{"attn_scale": 0.102, "init_std_up": 0.0251, "final_lr_fraction": 0.05}
MLP neurons of a small language model. Each row is named by its layer, matrix (gate and up: input weights) and neuron, and shows model dimensions 160-255. Each number is 128 + 24 x the weight over its row's rms, rounded and kept within 0 to 255. Numbers have three digits each. A neuron's up and down rows have the sign that makes its largest values positive.
A block is one neuron, or neurons of one layer that tend to fire together. Before each block is what it responds to, as a language model described it from the Wikipedia text at the highest values.

Description: Mid-word fragments. Short word-piece tokens inside multi-piece words, such as disp-os-al, dec-e-ased, enthus-i-astic, and pl-as-ma; also a few table pipes after month headers.
L6.gate160:138103142104128156140128103131151154160100174138106116134105099140130148102142105136139130077153121119099145106135103094103133153131114148112108136097122148117168084112115129142130125126097148126094163155133119114129162140137172128093190097111120122161139114169167087155121112129151153097
L6.up160:128102141132115126127144160112147117141120086088141093112141114138177129159159125128127109109112151138146167118118129090112108124155105093154140096155139176149139143160103100146119127128114074115075100132115100108145100152122151116144163097156130139101115110132113194125141129084145137125
L6.gate555:123072084130114141156112120119119164148124163089122100108136115125129118110085137152106155085150115132151165136129176126147139119090100099134144105169082147121171112146123123161125090139128145128113113164106131125105127123127136131100123122113176105129157155150137121117141121149086105134
L6.up555:153145121128127167143135151149151121137111132120135136140091118103162091126093148123090112127130129123155165144167158141147126130140149157128139123137101154150171082145143091160126123158168141139140147114152117068165145133166142142158121139152112141130114111115099114102129100131140159122
L6.gate576:131105104120199149101118118127118153143119166079149108110177102122087095105165149201127169102121096116163159094142128101128079136140121115158121127155164092111151098093137128159111125163106101126116110132129133133126126148141158110118131134117153130098145138126155144125172128115113143121
L6.up576:131083111120129123122122076119156153097122118082117098086163142082133095159132119144112162127129109145118124071179135108102125082179120120122114150132147135118127163141124159128120121140138114149118160135174135195137166155172116135082134108142133122136165102104122131168142137150118118138
L6.gate619:157131136149123133143159123117113125158091142107118120129117112144163107117128135160132094140069092124113165125150115096158118094175140172108103129120126130090142096132117107109163117113116136157188144113128127107100148134195137105096111088111110166156140145162113138111164138167102115171
L6.up619:087110075107126159126169073174117149142151173130140125157103128108124138153130087134136112145102103109152111107131102079075131170138153136159114124115155172121128150145162126135080129188110111148160125129082161068126087139115114144123133125101140145183109105087125115121117120159147116127
L6.gate705:128127111153152147091141158106082132136143144075116113089167155167101123108130137176168134142082144132108122108196164118108153135092131113115099141116122134129172157187142078115112091138153108150114099095143156149118133119112086140115148087127130136133108145181151113134142129149119115089
L6.up705:091136125095146145124135175136128131128142147091146113094160190115118078128115085141088138085086075139115124106132150100143163118153100120127122125145166108138145112192092112113120160111119147142103098122112135116131151112143134151123177134142146150109090130157122106113154138122064079115
L6.gate913:150114138185179126128111128142128118170137148133094112173120116095140112141141124129106171168104146121123097128147132144104069138138165125141158073162123156095105088134132103147135107125159133168096134126151108133143141140149134155105117103107155109135095122093089120122137108135104121120
L6.up913:163120082135106118129135133153124162150149103143115148117112057104101113137144098146146130109111106139129119149092111106104102136111128109172117159123136156118131133099132180153125133170176165127138137121135117110134133117123139134104179084134132146172164170167146116085151084124078109135
L6.gate953:152171120158153103087111140133115138096150104110103138130145115113164153118151146126114114078117150132147162134148123086135119085069097081132119133162091130167134117103181094128117101071141147104135139174140112128131137142102132111144101139118166130113148127079064111111176127135095111112
L6.up953:153154090152108148167126118148090154092131114132124149148103095165183132105140133118111125130135143142138126105109121144128138106158113074148145138097122141112137106106176113166120116097147061101112169147147142122136100130138140150151137129121130118154144117129069128197091082150137108124
L6.gate982:184109098137112160155106109119124138088120120093088151156163130121152140113116109120153155144121110109135142130175114111134119114086138171094136110097092130101151122160122113134141130130146104159112085118105109113137171139095165176131079118142116158146126155105130152135136151172150091139
L6.up982:121135151121178151164124100122097156121134158141143137137110117116105156153100117151135180129190126080129137121151161111164139151104112114132126142115152086159103091116132097133159068103132168130176112086135079112127114112119164118167165129121109154096112117142160124147111123097144130139

Description: Mid-word fragments after prefixes. Word-internal pieces that follow a prefix and continue a split word, such as pre+qu(el), Con+qu(ering), un+f(air), un+ve(iling), En+c(apsulins); also " superv" and " condition" completing phrases.
L5.gate567:132141121150146132120118136102153103106103168126114123122122111158136118155103121096142150121082116145144148123131155083097115143125111102189116167121110133133144097100112121101129136103131128153138147088152131137108146131103185123140093103102109142152109166141147149124124125153165067107
L5.up567:141132093122148140112128149106090122144132134149183106097107089099126143087142147135130121102143120118193179135115134150122111078131131139106169114054097120137146129111162123139153112116110118104115113097150143155125188108102094121106129115101136102129121161141128118103102145111139116091

Description: Name and date completions. The final token completing a multi-token name or date, such as World War I/II, United States, 1990s, 2018, or Puerto Rico.
L5.gate933:087099121174133146093085123157136098128112142118136153157106184124159154147120154095132163126088147152097139099110112091143126112163157155102127119145152117161122164030085149109143127105135139140158129136111142112159118152118134118142164123152116091189118099122116125143140098114168136153
L5.up933:154141104149163149090141133146113120108155155142130160128111093097121130098107174136137122067095120160107105149143164127125134133148138107083143151114107159131117134140139103108067148134127166156148139149129128148138123124100112136124115162140090096153169148159127066093120134162134129141

Description: Personal names and kinship. Given-name endings and kinship nouns for people in biographies and plot summaries, e.g. Jenn-y, Laur-ence, his father, her sister.
L2.gate181:086106096128087123103106110147175079151110096142111110144104155123151131133154113089107105122125099117125122112162133099135094085082126118157098119131051105097111084133135066103127130142151124143137074148154132096117167162116111132143139135184130096148105129142133092181161127144122140103
L2.up181:101130123131111119160127144134192119147123129133153102151114100143162143175107123128110128110177101115140151141145118127148097145078151119121111132109086093141146125105118107122139118132116103117138097108154110135089160141120118115125098153155131087122125113144118105158153108151135130142
L2.gate192:163139157123147121148138131089107111125114109135104090122175139123141104132127155164141167103128145135113136143187162119084114107128083137142151157123133142122137120087152135089147101157157141108162138083132172150133147132134128135122156162097094132086161140183154118149168118094158139097
L2.up192:175119156141105150174117150088099103118122100124088087094130103097097110140136137197157097127114133148116137141173158132091110109090128110133142133140145123130155139106128147127113088172131111109129110117101138135122140147089110123104137158108089125110103144173127148120125112089118140122
L2.gate290:125124151143112150174140150116103136090144166137121113101125134144164126156153138129169155159115136146121103151137162113103113100156123113151110101104082085107112161117143119110155138118150134119138077097122146116130094106128147131131142111149089169074169125151126155169176136156143177129
L2.up290:156152154138103124144107134096080111118128143121113098126078133134133071142141132141128134127139157174159097151095126129106124133126160154170102129128139126128104169150157149125142130099136083127185125123111155106106104122148130126102137155156053137101139168169107145128116121117137132111
L2.gate314:115097121128141123108115116144127122119154138157118169098130134112066138167112119109137154159129128158167121150091142111176160144091113134130131174154166123105106118117154152106100161130132122104144107101101125135139128140135138116144079109165136140098139135106090153151128093118133176120
L2.up314:122101135125113108105120187113081079113160140123149129123109112131061135153131097132135149183098128113081126132113128125157152092150114133141142152141147106081077158121123140129129129085155125131182094074114142150145189137152163105143128172128130173142168115125082151114139161137120104096
L2.gate494:126175094149132155182148134112116101137156135117162090113117159114134161157154142112116132108144133153096121155150091122144142139164121148118165155122093162084136129132119144149112080153119126139136115110127162170136128132107130111160088133119083151168108151143131121192098145096131122126
L2.up494:163134100101121094165125124124181106113139107137121169164114106135116138122118097131157091152118137175117140169117126153121106118135146147149147125147153147117137168136112139110090123100134102109154111134171134123087107094108172063130178129119079104125128139122110122139130091127118143083
L2.gate557:073101134137106118151109136102133133150122126160108132128145160128125148169115142140149120099123145148107150142124132189151145079089143079142100109154114150159102131151111100127100170135177141110171074117148130129158078157130123120107128154137066132109127152122148098142172096109087119133
L2.up557:185153140121112093166103171133074103113163091123146110156128118116116140114146129123152129140119139165143113146124110136097081123130140131106176145104116071163121130114171120091118099098141181108164103101122140140132129154114127107142194142114119136128136144103133139118122097168123127163
L2.gate781:128119137149151113124151116136110130126135135097147160119121130152129115130136120081148101172158079132159141137146133132123089166069136172128135141111155113076137109112133162142086147171138099116157084116088184152084091185142176123139130150190109118099126107116081105126137145150127122131
L2.up781:144106112125152109114115122096121081111104093092134095136157177119143171132134108129142137079095123138086140152154133150140137091104089076130135149144150136165119118143131114142149162120123133140032134137129104153136115095104091135171106112134126165127093130135147111116139097083116152141
L2.gate949:141101146092133101092108177146095098106115111126107136124079137157082127113108095141114178119137150150135152160126095144163162128083168095111170171107137097140123152149091113139113185138089115114170114169129128153141163129089121155167179127132092142120149156109123124107139142124090127094
L2.up949:120115166106138115104130084093159116105101140105109110102082116144135125134116097185092113147105150115125170144172108121155133119142160097124143131143133121114101150148135118091124186126138117149155131115170175089111169129165103125130148142149149189102154103105154130141150101110113105130

Description: Place name completions. Final tokens of place names and dates in biographical text: the state after "City," (Kansas, Virginia), "York City", "Los Angeles", year endings like 19-68.
L6.gate51:128155093158151114129110121099076095151109150141130113135165128150115136145112151122138164107124118119133151112144106142122127125125158129136130139109117075118091147104167143113133150140142135137147131126094211153137125120109122132150114117152066144140174122155124099105130119115174115160
L6.up51:108134123123129108153115090131094108144100129170147121126118125125117120153138103096127171115144135108128096172093110149150165140137109162124133141100160100148062141106134139147098166133126120155140093176147174095129115156152104151154148151121070157084137121142164154115149117154165116139
L6.gate64:171162087125145121094096129114138114151093107076114114126110141166142111147098117140126140174130157174190149147138079090165079106133119147141109125132115107094164122110152167112123123141120083145146104101071152124094085148114113124129129128126071109129156133146148154097124092145137119123
L6.up64:137101106136171153099136135143091087213127142116100175115099121143160147114137129144103141105131106133135133132115135145112133171121123146101106154151090073110154130123084099128131193095137135139097171166170103145182146100141117117160128116107136105163129136110141110187076139143134114180
L6.gate364:094147116144137128178141135149106123105145172141140172132101157134130127140111155173145116074122161108126134084170155102107082130098158138147111107147107153156128111092191167156163135158162096152135134092146133107207147119131128146136153155133167130130147121146127143128107146131151120073
L6.up364:147128135128145119126143099061144143142091169155136091148141120147123121117121167164116160101143122159122118144130144128114129120184171114147133142127078140129092102140155147138137155128129143170164112114086119104159132115129100132122130149094137101131137165136115155132117087143162129077
L6.gate450:100112168164131156156109143133122081156099147142113116169155109163109118122091104093125112133119098141113126103175146113094142166115174136165121175107111122049142151111139122072141135120151127134146142127090083133115129116107097063104121115136147118157184107120123111160071113135162123149
L6.up450:136132153177176144184138135142123089116137125168100124146101129129098093159123135111099105108118120117097133153167126162102148159138161131157133162115135125099141115154134169116137116136158133128184135128122064138121113159087078084120101136093147127108208093105133144151082116149159157130
L6.gate607:084153145151131137124127153130096111156113149112145088145135147128137104126118128151082169155110137099144076122152163157119136158140140121131139136124133148119127147131156116094117171152139082105131107100132124145126124110097117115143084080166122122130172152116119093147118130116135094121
L6.up607:139160168116135178135129165115187132124131140136136095141108142117115098147129164094119180116126119186117143131165149151097145143158114136106155173133142174124125179148098109119130114139115076148125137154120149123057120141152163129103136151174146152122109129120146169154117145141164095132
L6.gate825:078131146126140097141139098128137115106100130114122074142135204079118124098152121120112157156141170156067164112147114093130156120159102109114090124172190115145138156097153154126124135156161153102171144148115147106142135137156130116139170153133103153172122115124146154124121120148157139123
L6.up825:108153127151154108131161115123160117098149091136136143136152125164149146127129114111149171120113083149110121101163111106163116125095125141132092125137127104091137114108113103074097122085144165126121112133101117111116137098109147119097150109148130102121139137141109117113117128168135155136
L6.gate931:093176139139086131131113150129118114142083104129105116136130141148105131164122114119168137130129150120158080122138119090123082136145136090169114164127144116105116150092135118125124152133125085174136097112116166107082120115142126140099139113172099098117122105125107144169133116144113078120
L6.up931:156097156138135119153125126164103102090125092095092114096164126151134145149121086115136093132095157146103124136160117142129081142126153119146126143124145162080119098131153119137148128156105089139131083117160108161118091126165098153161062116151121147189116149100127128159131145169100111098
L6.gate988:099115150156141170068091153152132146140138182124092142164157148106131093111107133144146121076103087132108099123099133110127118127105144117138095144150073149121129130099132127084078126162130139087138177105099119122127110135095108122142107139130153121206136119123118082147107131117157121139
L6.up988:122123082184161155118159132091111069122099141167141148129139146150136116138175108141107100167111175135132138127131139168095136123132155120158151154118107148102140131115145123117152127118125116099086115108097132108146128157168158099136108139122104121147169146135110117142149116129128140118

Description: Surname endings. Final token of a person's surname completing a full name, in tables, results lists and credits, e.g. Conn-ors, Car-penter, Smith.
L5.gate998:110124148133092107075127179155159123165102120091105160136124109106143157105173102130163169127119122166118124136146134113138141111121117104120101162133098155124144116169104120145157127149133178096128142165071168138134141133121141094147123110171105114134099111102132107134155137133122105140
L5.up998:092169134091111109131104137139108074089125105127095121113135151093143125141158144139108144135153152180142112152128157151143133150100125135119132160104126087114123163137183133123150168151132161112120165158128141131132127182090145130119114155157091136101125122114124136133099152124116161135

Description: Personal name completion. Final piece of a person's first name, middle initial, or surname inside full names in lists and prose, e.g. Jür-gen, D., Pold-ing, Eisen-man.
L6.gate106:103164151132163147166107086116130078109111147154109067178165132136141126120150113129114145127139112137164121144136120095088104117125140104163150131142138123109132127131150116135147121151161101137132083095123125138165179104085176076119161149139092123115129106125112088104150091128109134098
L6.up106:114155105152090120122098117135104138087136148105160157084118143142160073118150129104104141120129143114128110127140112125144110109109123102118119153114093122179115115126105053112136131143111127128193137125102135150111079128098106128087111099161103118127135117148122145100123131091102138139
L6.gate243:126115134137127185191105125161140126110126114148112085097166099109143118115140157159144134131131151107099123125142149122122117131165085132126159142134127111135162153113075113136116146155140138106106153099111131128147116111144148099169131129182114081137120167135092082173116130135102136164
L6.up243:110161124152123056115101129158091059133128092173106122131130142089130099125106093135172106107153137149127146112163120136133126160115148109148160097120148128118113082090173138137107156141122116140140070115144159150135124138120153135137096116132135106102115087154186123166144102117142128107
L6.gate248:143170176119109104148130180092158110138075137129068098169140100127102139142135105145153118107126139159145068166128135151135169161110158099148115141093133134129159167185140107149128139151118115133127123073161129156137103103167131143159161142165050152108118136154158117138099087128152133132
L6.up248:138120135147136133144153152120111090139106146154122114155157114141127116100110133137088176115139144162109113163132184144099119148100105076168109085138146148146125127111165105122125149110131079099124097149094083139095155108134104067102108157135117130136142101115101133135115121144153131085
L6.gate330:140126123124136124107095163104131128129116139147155111165122131091117143134121136125145134146117105109137142141111149113102165131103131148142150109122161088158099123134086140110115134130098117146157135180122106154108104155114108057132143140133138095114135104157148138129102119123182139134
L6.up330:120155143130112147106136141150196087126096104125111133140083107107126109143122125099126117119183130128170113128137120160107121144157143121103073151102139077152147178175138126132142149197119133106064177147096135108108124110108099133112109141139099146091136147120103124157103104104169137085
L6.gate342:133124085128161095130163137148144113145145117181140149122150137135134124134096099098141106173154121114111136123119152143126127147065152147139108144121080147086166134122109117166103114165132121079160112141087114132097091130109126116110151132117120096130123154091161134139133122101132147132
L6.up342:163132101126140087101136130146139112149164161136107117102110149128150141157101110086133124159145109136141127144117143149125103137070131153159146128079084148122130122119136137155119091171125155110154120142075168092141119145112121122106186130080099097133126133132148143110135088119115135133
L6.gate402:120120139146117126109135107113116145136093147112079096143147107158119120102104155120134143121132134164171107102118150125101118113135099133146145115124119161086104142116121115119103156127075175126119125111141169144139098131127167119110080106119067115110152157157127107172114149132128111103
L6.up402:173147136148146144197131129110125081139125138142129101152116113119141117131119215164136112095169121153113125147098143129161108155128124151138127115163128118109108108111104114107068159138126157129149091122160105122158142176167150154088160124088144101084080137160110142143116120129129111147
L6.gate436:110159125147087082137103171108167101106116106125120157113145131060110164111120124106114111152155121158154123119108132135109154142121117117134137173101133091155133171175117132131117128143131128083094095146123191131141118119101148117198145135166115100087138116125143117114109098120115130099
L6.up436:107132151103097114151112115106103140115123138133099120167129089117109140098148072163149108071105202172152079112123088132137102150163112139129119150164145112135141155180147088102146163161109124102108141162091164134122121077148156131108132081102077117135114175141111121107135085156094070157
L6.gate763:137112141125079122108150139105120138040102115136139124134194170096166136117161126154132125134126151128114158127106143143142112117130100125112139181158145136111137120125111068139134138154125130148131106138109132157146106134145157102148095090117084131099122118111109155136154101108103135124
L6.up763:113138140166110112126157167096117141130144151134137132144090108107129184117117106179103168116093125099142102121139105134145160170128106111093133134145186068137145165134161158082100126125145154105136127112132129110118118088138172142153144133117095104101078138104165105104153098136126111127

Description: Place and nationality names. City, state, country or nationality words used as modifiers in names, e.g. Chicago Cubs, Memphis Horns, French contest entry, often in sports or music lists.
L2.gate121:139090115091135123111153098091098124164174113131146105111091087118118108121140124147162143156068186107128157136164113153135108095109117094133091111133111150129169171119091091145132160138149108110123097149117122103119122146120111140139146143126110171133115099125135142133206088109103116130
L2.up121:128100129077103130154119121133124124121090120145130149125114114127095111080128123083120119130114177069100102123183153150178115126099171183104145116092196099133090103161175123112160161115102099151124126125120166121108162146149137151137126103134152133105143111105132167138155083163108154168
L2.gate213:180148135151151110169121128104144106183103205129137165122125149119136081146107161133136154110122139143138099126144119137120115147110131105124084176149122110101139172121168142119168171143115111090156182083097117141170103116148136126179106120137115147138158155145163139120191122151097128168
L2.up213:167145137127148108144134128080139121147092159135147119103085116122101108147140156130114109140137123131095139157109116150143152149139129094108102141149116082125113135103136169150118132151117102158142160117136117135110112142178133124121108134127135149105170172140128128129139089120092166171
L2.gate239:124164135140124136113109070121206153131129201103115134105149133157153154079143143109134098187117122159107118151074100105141155130191117104100154121151098156125107130160171147098125133118119151132125156126133101141152143141110170150144092117151166131167127121122118118075079122136157135141
L2.up239:128139129132098114087137116145161134140121181130111136106121117144130127088090121144135112181116146102111127099091094086103201107163093141108144144096117117097138132133146150094159163116130129136122129118139105105166131139107148106135124135123134113164102159083103110055122140136103114123
L2.gate242:159138136122095130141099089129160144134104146129127144143139091151141124109149129139105089154098113132129164108105129105122138098137130124142115130124098135111116127132147120118142135186146128146116103141134159088123097105144113098132117152086143125150096115087138147134143133128122102113
L2.up242:129169133106106137099124113100169167144152170129113096141135117124123149094124141125097141131074071157113136125113147136177138166168125111167102118139111111128126145113131123116165159140123130156125141163154150130097111162131130124129141120147114143104102115117116146147167080088114142094
L2.gate302:124140114142090078078135140093092142134123139152150105088121145137141147121139117163082149150134114161175137153141104138134151144137100089141125142143121104118122124124140145119095149095123151137128119140124145103144121137153120123128139130137114139124095115140155098100148133111121097102
L2.up302:145096150110113076155115114087117129121176103123180121118128151149121150121152148127112109189102086122135148157138137136123101098103157142170144120156103130147144114164123117120120131125127130143132138172141129153131166130155102131100139123102124125140108114091133136157134146132136158118
L2.gate385:111150146136118123121124067105164154146097165129135114126132110142111170078128110099113136151114135106124142152129119141108131135120121145138131131115144101092135171124091130127154103133160085179129144153123168106100109128121157138130138122140070136134100149105132117169113102141102121120
L2.up385:108141150117087173086135082107154159144127131130103116135151115109120136072118118095140144151106114099114113151129116127112128154138136131128125148129138097096144143112091114122151119132126104169147147182108180116097112127106128150139124144121114131140090144112124110139102109124097111133
L2.gate836:122118158125115146117160172138121154121108121065144121135152136148147161110105125143151101134132136129096129122082145135130157097144079128133111132083130109127095144145120129051126160132126142149094140134118112120118127084079128145111089115114140156123111110082090101125105147129130106136
L2.up836:103106136142131154124140128136142099125171095112104141132123118110150111160105169086125142138154126120117126169126118164159162144102166143140134171094161100105147164125094155128097126155178158139118125150143140196117159118124156151172152157125125125160152152120104136139072117126121169103
L2.gate870:122118101105140147106127095095112104135157170066144103165099147188126105126111110108185119106152128149115131114138189161154138141083120118152115149115124157163137123136086154119144147139139122094096148073114089144140131112115116138106116107126143143089118114138133162143144109105131131099
L2.up870:125104106140158136135128122156110138140123127105152109118166122158168159114119069122151141085151119125115167119114113099166125068144163139088119097120140123106126119131114159087125137114111118134140127102069143122115131160060115144108113136141141140119127165147139112141127158196104134156